config.yaml
activation: "tanh_gelu"
positions: "learned"
qk_norm: true
attn_scale: 0.147
tie_embeddings: true
parallel_block: false
init: "normal"
final_lr_fraction: 0.05
MLP neurons of a small language model. Each row is named by its layer, matrix (up: input weights) and neuron, and shows model dimensions 32-287. Each number is 500 + 50 x the weight over its row's rms, rounded and kept within 0 to 999. Numbers have three digits each.
Before each neuron's rows, "fires on" lists the tokens most often at its 100 highest values on Wikipedia text that the model never trained on. A number after a token or word is its count.

fires on: "|" 38, "\n" 9, "===" 6, " UTC" 6, " Density" 4, "|---|---|---|---|---|---|---|---|---|---|---|---|" 4
L2.up1169:505501491511484413453414468425504495535546421527462448563487492435578453438446528502460500553581583547563489519490428495497468438476527541501487518520495509546589566470484416570494517534414563569537478426531558628452481463510486442485482505563456529547544505383542557552465552393573445506459474477465535556453480596586582501556452429514458459493581489385499450529495441460420512485450565489492535560454449588518517522548545538489532479547392496538527503443493517639423492455497544415525497484506504484552450493481515558524639510481556610609538473521533581500460527461488424558480527458518530478505579509392545507481609454525506563524475494596467529444518536556449511431514480519546550430540488493394475502535500437442457395461490526446397569494332481505487508564599465

fires on: ":" 50, "," 49
L2.up57:550441516479513462566519567415482547444436495488392520552459444403539520462527496469557493525563484487508583521517529515515392477453467493582487475485564543517570527530392437383574559547449569489497512462438462502509517558495510533481419522503530467515505499466475439543496615496537449490472508468472523458553485476466478450515456473511582555471549431449566484404497493407562465429490477414578539522561590553527515479502485373527582467479482555435435489457511463529521445595475557460534453492479597473537486498648510516520515538468439505508520536527485505523465525587496524540465550465549603418468469425522530404549547582491551468510497425507428474470545476485507477497461574442475487492514536485484532551429540463466506572470579513512426444408391532484505523448499453

fires on: "," 94, ")," 5
L2.up1305:493374464485536541558492481498463534503480528463441458622495459477509429501519491453488505641536489560569523586509548508449442491532470441578500446443514485527588533594455505422573618468552551478452585421511483498542550471528465561356473461530509445425596485462536477533479431512560555470508520525464505441557487575540450561407495464505439459524484509542538491482406497448519471521568527453514524479434558553474543368464569450507582500472420516471325497481475496508479463520449569439523588466483669534508582567676511554492522528467468493521589557467506489451542507524471489484535522506468430530478484550588441559515557481466476470506493478486543440460512466429466566498472582457503462468469585509508500532538495537496487496510572512532509459505511540440487480480606558

fires on: "," 44, ":" 25, ";" 10, " –" 8, "\"," 4
L2.up2735:532402488541489578593538541475472565410533547522529440498496475463508427507541434449531441519467559431536502559454545516454511590544458523552518439436485506508553493553390476471548498509506578493502533557460472513575603569518531483506438450512569423472514413493527534577468503541555545458551569470490406444562525595451432454473455435447431405563553479486555468508398475465513508447529493451522527550484624517548504428420411480532533530526471549451408579578446452498473483559431549398554516504465531506468487545569559565470428470541468506527553515477423387446538513632444466433505514524405422521466546512471367499466491489480442493488557464476493572500440501482542566506548489514468437533520535536565565542466537516566465593565441491470557487465472498488445519495457477

fires on: " the" 40, " " 38, " The" 15, "The" 5
L2.up2541:489464532575479453482510495404542475439537474560492471501410459429530488472598512481581576641409415422457586475512580427461499613569537500488500489561465472467503503424558476598421491500447542498568397484547611493521498509414472525540497445506469544497568503550486461479486551505533556462462390483497471505507532457512565545587494438537551487464458488489541455467522336546458511503490533512504529492533483545520480470555556397580596602497538501482520528538530383406488578495491414480528524561437572547455552488601523442573563438304554533457513586427485499532460537537534556509335530511469462520496458455542571469559489499509541430547605508474410436517580470563468519511532524457477580533440473528431535335494552484441495420459489520509462516443490481514564514505511547

fires on: "\n" 90, "|" 10
L2.up414:475468466537489510426467509449485409544518542495482468576492512567565452500451530526483474547526469584532527476473580459529456507500530473479532551553454538566421507534480566493474498468498523536466434379533506530486539426500514458433541525538419426465541518531688490459452411411457457483536450552517519507515428518605562551461513512447491479535499574400492480472413492504459491501575508552504502487503493561453529446652493552493470509432554455538459507519455521552398496469589491421520488567574583502507437549491494483488560576500605457455479575528502466562485482408496547524469517442515514558518508534526544605512485407489508585513462489619505472443447604518479438529513513494492560471508452417398515510506482490396451372485537647457496470504563508512533489505502493

fires on: " (" 28, ")," 22, " –" 12, " -" 11, " —" 10
L2.up2188:585471537528493510620475497433498501528574538530520514539466538380501468445536446459513520640550537579588541483566525491416522596504520420492508453468556441507500497459453468526562560519538477504500553457495458451567507484502580536538525550479532434505496504473597529481541423527604512500469510542500421501609472548557471507483523526434436499476436549539585534509356489453461509501530526495486500509465504506520580414492541444488417471501506464464385492561460434490518564509442503410464496469478486509494507544608491466475537545486470429524525570588450344429452474421565587455543477461413389417360526360486460541494581441491431475505540428571463455485532458444490586518508478553370515451461516490480479613484522501505535519437491519518520435507535491494536346563503435

fires on: "-" 65, " |" 10, " -" 8, "|" 8, " the" 7
L2.up1930:465361536607460518512506516400551499461535470484438405524499455498504564518628475538521548539457465568599587552462505370394442565488493457481519409514507455485507502453512478517458477468498505492495514471485499511588486534483606619540437499537510392506517437514506545506456515501540471475514368519482467472483517551519507544498434461428451510527568492545488551541456409479421544430540586487501581523512465549480491397560519406551554521585589427522411509572516325530487549527447521470487524470535532512481513465541586541455488489477540477536572671503540485418524561553518534437407432523513440466449481506570480466475509525496563465536530525584495470467580469556539594565474462495512447567515554537491513489445518539532539531552443568479534528391500465465614475417539469

fires on: "–" 34, " \"" 18, " the" 8, "+" 7, " " 7, " their" 4
L2.up3027:535527520494514590451451468493528507481454457398447502504460514493543499505501459461639489518468443533486567504510498494509478511495436504452494447441534541498569456501511550464500573567553526541481575406444585539526406452492411387500464511522490529435444511442482431402481507491578421537525490595574462422476434480506366575516508525521501462529490513557575467506430502512379513485451481478506488451516438628497406422607535476505440518503456540381575453537466442506445461464512524499452470493478516538530544443612584449529588518452514519471428549412444503494502551457543573613494455481562499478468534488566489478528552473513477460518506607457516548400542433480466462466579551477412409433512409484505552385469530513512509418469434517436425570515494519535514506490449497

fires on: "\n" 85, "|" 15
L2.up2185:535446486480496493538556530403557567552529450521433487504460534470595382460480486526526506526662553454541562503494561477525493449443548472567592522538554558510529484485569457527448599413552530471490458499462483459493591486469526445491574497528524418512511472447466524447513415386493491514503474469522392589536537523451551538460494531477563520499586637443546486542437491468495532516587531548453563553556527567505554542553558502473542508537447527519417516562518522530450443451562464500511565564584529479499405591481510516486504498437545525527500518596461495487470500470447447552454439497527457633447487509454520549466511547545450423465472539558543484403488509491502425424522568455535497506475439432450489517506491540444430438529586540550433431461518415493463574516589382

fires on: "\n" 100
L2.up1306:517418513470490494505479523454513480533563471448422397496468543493591471481489513521529438527531538472531531480485505456454507492488473489444535570491462525586552545500507551521501551492558543536518449427501450497509502393506515485486523503489466452496473551488517496474459492436472477475516469473598457554554439625486572549508454561510530417566616507412488470431437429518558494516483618500450569535512446621509532501502495549425449550445452438551422528515541489489436496505551495411571523541546564464519444562515522496438626528463597501446521524463538456504512491426442441526425436539489532610535498531481522545414525390580466532502489483571509494430474527495511422544491447508548537533517420429448506459542471526435492381451486600597427479532452416490496514558546472

fires on: "\n" 87, " \"" 4
L2.up664:486415516475497487453518496437556446514570522499558414568519557467591455448489538572465436487528611528613485498486553450544502487493574441476481527562508446596500526481495579526511562431505517480512522402520445542478520421517525446442491534413440481511526545551548577570453498443504476477513470521486463496526455600502521538500516520452499481505512551446496482477408420462500519507440504537447467504487455604488523459614567546513461550459465412557467532533521476581343480461601476437696532613536493504470482545440471502442494539590539466421490551533486409511532487394431526501461525474500485611507508481510493560446492456531512539483476481604479491477427560522450522558538507531546566501561452474469506499550503456372434435493563605467493641530521442460443518429515510

fires on: "," 43, ")," 33, "\"," 9, ",\"" 8
L2.up2224:505415492444550484599477570442481494531491455490401497576491501353547412490624503481458478514577426469536545517546562491541506497468445440547493483513604538471641523540460510512560647483538501449598531420467441423469615533441549443480537473590484461425446453456448561591504530478577520496457531505516531525568562632524498558529508486529443463495466582532527423448513551509444510559540458371528498471523538476545540505493551528518576457496519479541497545488514565466503474515543502423583571552529548462532434567538461512520533522505498490518559559552511481569490443542507480493501571443496477479442476452548503606480500516534545486517548376536552461528476440483526476478483558534466564496516539464523498568441558446456438486455500499502507454547507507442546534398589473

fires on: "/" 35, " \"" 34, " '" 15, " (" 6, " “" 4
L2.up3005:523429541533502549543448534482581502540519534490557400516527581385567431559497537463483497470477516485522489507511483429446524575487586464472528471461506485608542481616456540512552605411533556475426481475496492487462570573486472480548453440511475450497546466478510514441457431536519482403432448580455453516554455594509448490397490528468401458423522581529518495567396485438427578540408572466483520597474486438497493417558442562497424510440515521519512516463507547620440486409499507397465562516579474526532502559587520574497529509546493475478434521520488404539380507402453559469477556523514446563516462514566594545466481535538506425508451509553509515444539535506476560498484482488396490484554457501459552498484512541488532513563498491429383585495491429539487432546522446

fires on: " |" 36, " 9" 7, " 10" 4, " 7" 4, " 8" 4
L2.up1564:502493441526572486499533457462616546477572410473394428472486459500441449423517445527622482628474489546488639520581526446541472471517514468481531471424499580503480477453498541446505535380482485476485482503498495510539469408408505542395411548524473388465496443470580449467424525350627412560622458535569514427474513537513458525446436520474584521508480544548551501529504434436453460512421517524519460513564517464467410456553507408564458491461445476488417574484519396570422490437472509511455567492494468535528565529512480538538537543463558445474472579546451512519514442491569494553509493488462535581466510424597431536504503442522531472461517446561440443500509428452490447474483575531474608484511476424477514433543544434482443501575502536465422541459454541502494514586500382

fires on: " +" 24, " |" 24, "+" 19, " −" 7, " 7" 4
L2.up2450:509484495555614551513512368481594530534379433480346547551467417488550502441468466572593485514478491462516636468516463451561470471455469509521505463438520566488461531507527536494545562427481440471533474373572579561472458430505579537503433559544417441494544483436468522417515534449554454549481506483491443479486473469594503560395473504578503498507461515459501561471599461531567474447475463477556488470505585489485517502566548444579595529489407472454415579447552379552506545533519492484462464481482506550528443436508514446521531536449501478504479646521488541602468545422612495528474675466503567526383540525565491541509573492494493518493462452469377444455580427441489512486443591555444605452529519447502531572513488524530395464622476550474520457533463578492625524539452491

fires on: " (" 55, "-" 26, "/" 15
L2.up1508:524389535555485481446510483465597438524512494479494501604544527410674470463498472561568457465497554508535549526397458436438491523500511482524594504543477524633606552585453564495547565419455508621484508501492420498536451499483445562496453548421460401500459440512529576468418403404549487447463403462452528482483469624585480567555542419460506467494514473510549577423450520467410553529392573499508545596534515475503616470552499460464457502393547497517506508538468477475526538442432614551478449461603456602541560517511508462474528499451541439476544485491509547513596522537517548514425550501488553535516524516538521481421513474512350493505473517607529522480518521515520545488627519517508509475548349482388517502463470487407511421504418497494420523479529462546472573540473420

fires on: "m" 60, "en" 8, "omen" 4, "\n" 4, "un" 4, "M" 4
L2.up373:494463451462513486458433445425513461505508464450358470453464423468529436451537468491672408474433414548520561527513538546539436398528508473549582452525533526513595531482442572517460520494521514576531479496532537517489464459559430551422546523478460467440552503503599523468522530506510438465488444556495476458479433572572471528387487595596530402451470546438524399512524485527515495550547530559502447437537536688449535472487499525541602531500365464541448536415547486562469463561524526490499522491542516481521542550534428539528524557383571511545406525502458573584539507512465522525491490444503416570503430413480545450589535550487512524521502479579469459445541424455517412429462547504504639486482530460469491523497458519490491388494537514488547510508546469497571523512575483

fires on: "|" 88, "\n" 10
L2.up2601:523431516519510478408575486476548521534482462441509446490486493507522460514457508592569493587456480520558508473545489416524504469500507490490480445464465571516466490459566552552513590414493578515441532416527546614557485414540504531501428592508384439498505499437552544486417498368559467557524425613520450496501455592508508616492552512530550344529577573466488523472436462529474496533499594544476509510490466630492582520632574461542445482492441409513511536420478466465417489436456472507500526518522582471570477493478502440481606493486548508496409527552491512536561514488519520528470516459513550634466511438556525503462517404479555546506434533553516430442492576501486475415493605491523510499541401441407521436515444479425529367568531583371438532497412545474524496583523464

fires on: "\n" 83, " well" 14
L2.up2502:450434521496491451456477523347468453544489459526498468557443512454608443426483505568411450512611595548560502483479543476512426434507561472468498506588505446610638497574493524543512518506474540565514439513507446505434560399474525514432509497435447384543496506537526524487455446396440454525479471467511454533515380563521591566469445511549490526528552547475527482479441434471408476554522562446451604580522509574575539461574542557551498517547473420546539548568469514459475515456475482461602514558549497523506448530413471477496560507557526455433472525552510474623563472340509475554467469490524457534527472505455533588464503460497536515513476502554482543509495576521498486462531431481547548501521419464473479506476530463377522515463572612485453592529500443549476513455549468

fires on: "-" 38, " the" 32, "The" 16, " \"" 7
L2.up490:493500531527465485428569441461552459470426421421524437469439441520517529502483475519618513420416451574468486517496508465425433626457464463507490480582486541505562396459500570520487494478466491560476498468515536502581453532455490503458572451464468493452476543591481476500476470499518490428536357541584483489466452448535475560552465402495562496509386529437503488413446425462427531416476582438478542512523510596512468466584520474528591531494524524426433453536486421500421616512443500510457504461484508596501482450629491455515575493383507504524501571460439547457538501537498550435386499538497495430426470523541502494541502496472539490524562526453462520473494499552492564455534507534518536519531502502470507474493558518561520439506487534395385465495570510530500532433440426

fires on: " |" 37, " 0" 18, " 8" 6, " 7" 6, " 000" 5
L2.up575:411548459527523583430482565454467541516483436493487458593495444521529474473436403566533512460499461486450598452459533487483472438506478500510472458536459534509440458524534531501538500380516498542466503433500481574523548466546553494371463593468465426474509449522446497447510468451587446556563537489519466508481458562534526476564352553493518555540475469548491482511484490531478526496448518536493573465564584495473566504601473506530555526521481499482403504500502530517530396569454554568456450503539419538516487483461489461582527515421579547502459551494455542561511566491544460572501540487504521505504504540522558536474552517458538606483515442498374565510432502444513417451464462519567432435525524482448528498521531466520427396579491570508496391453498502526566512399555523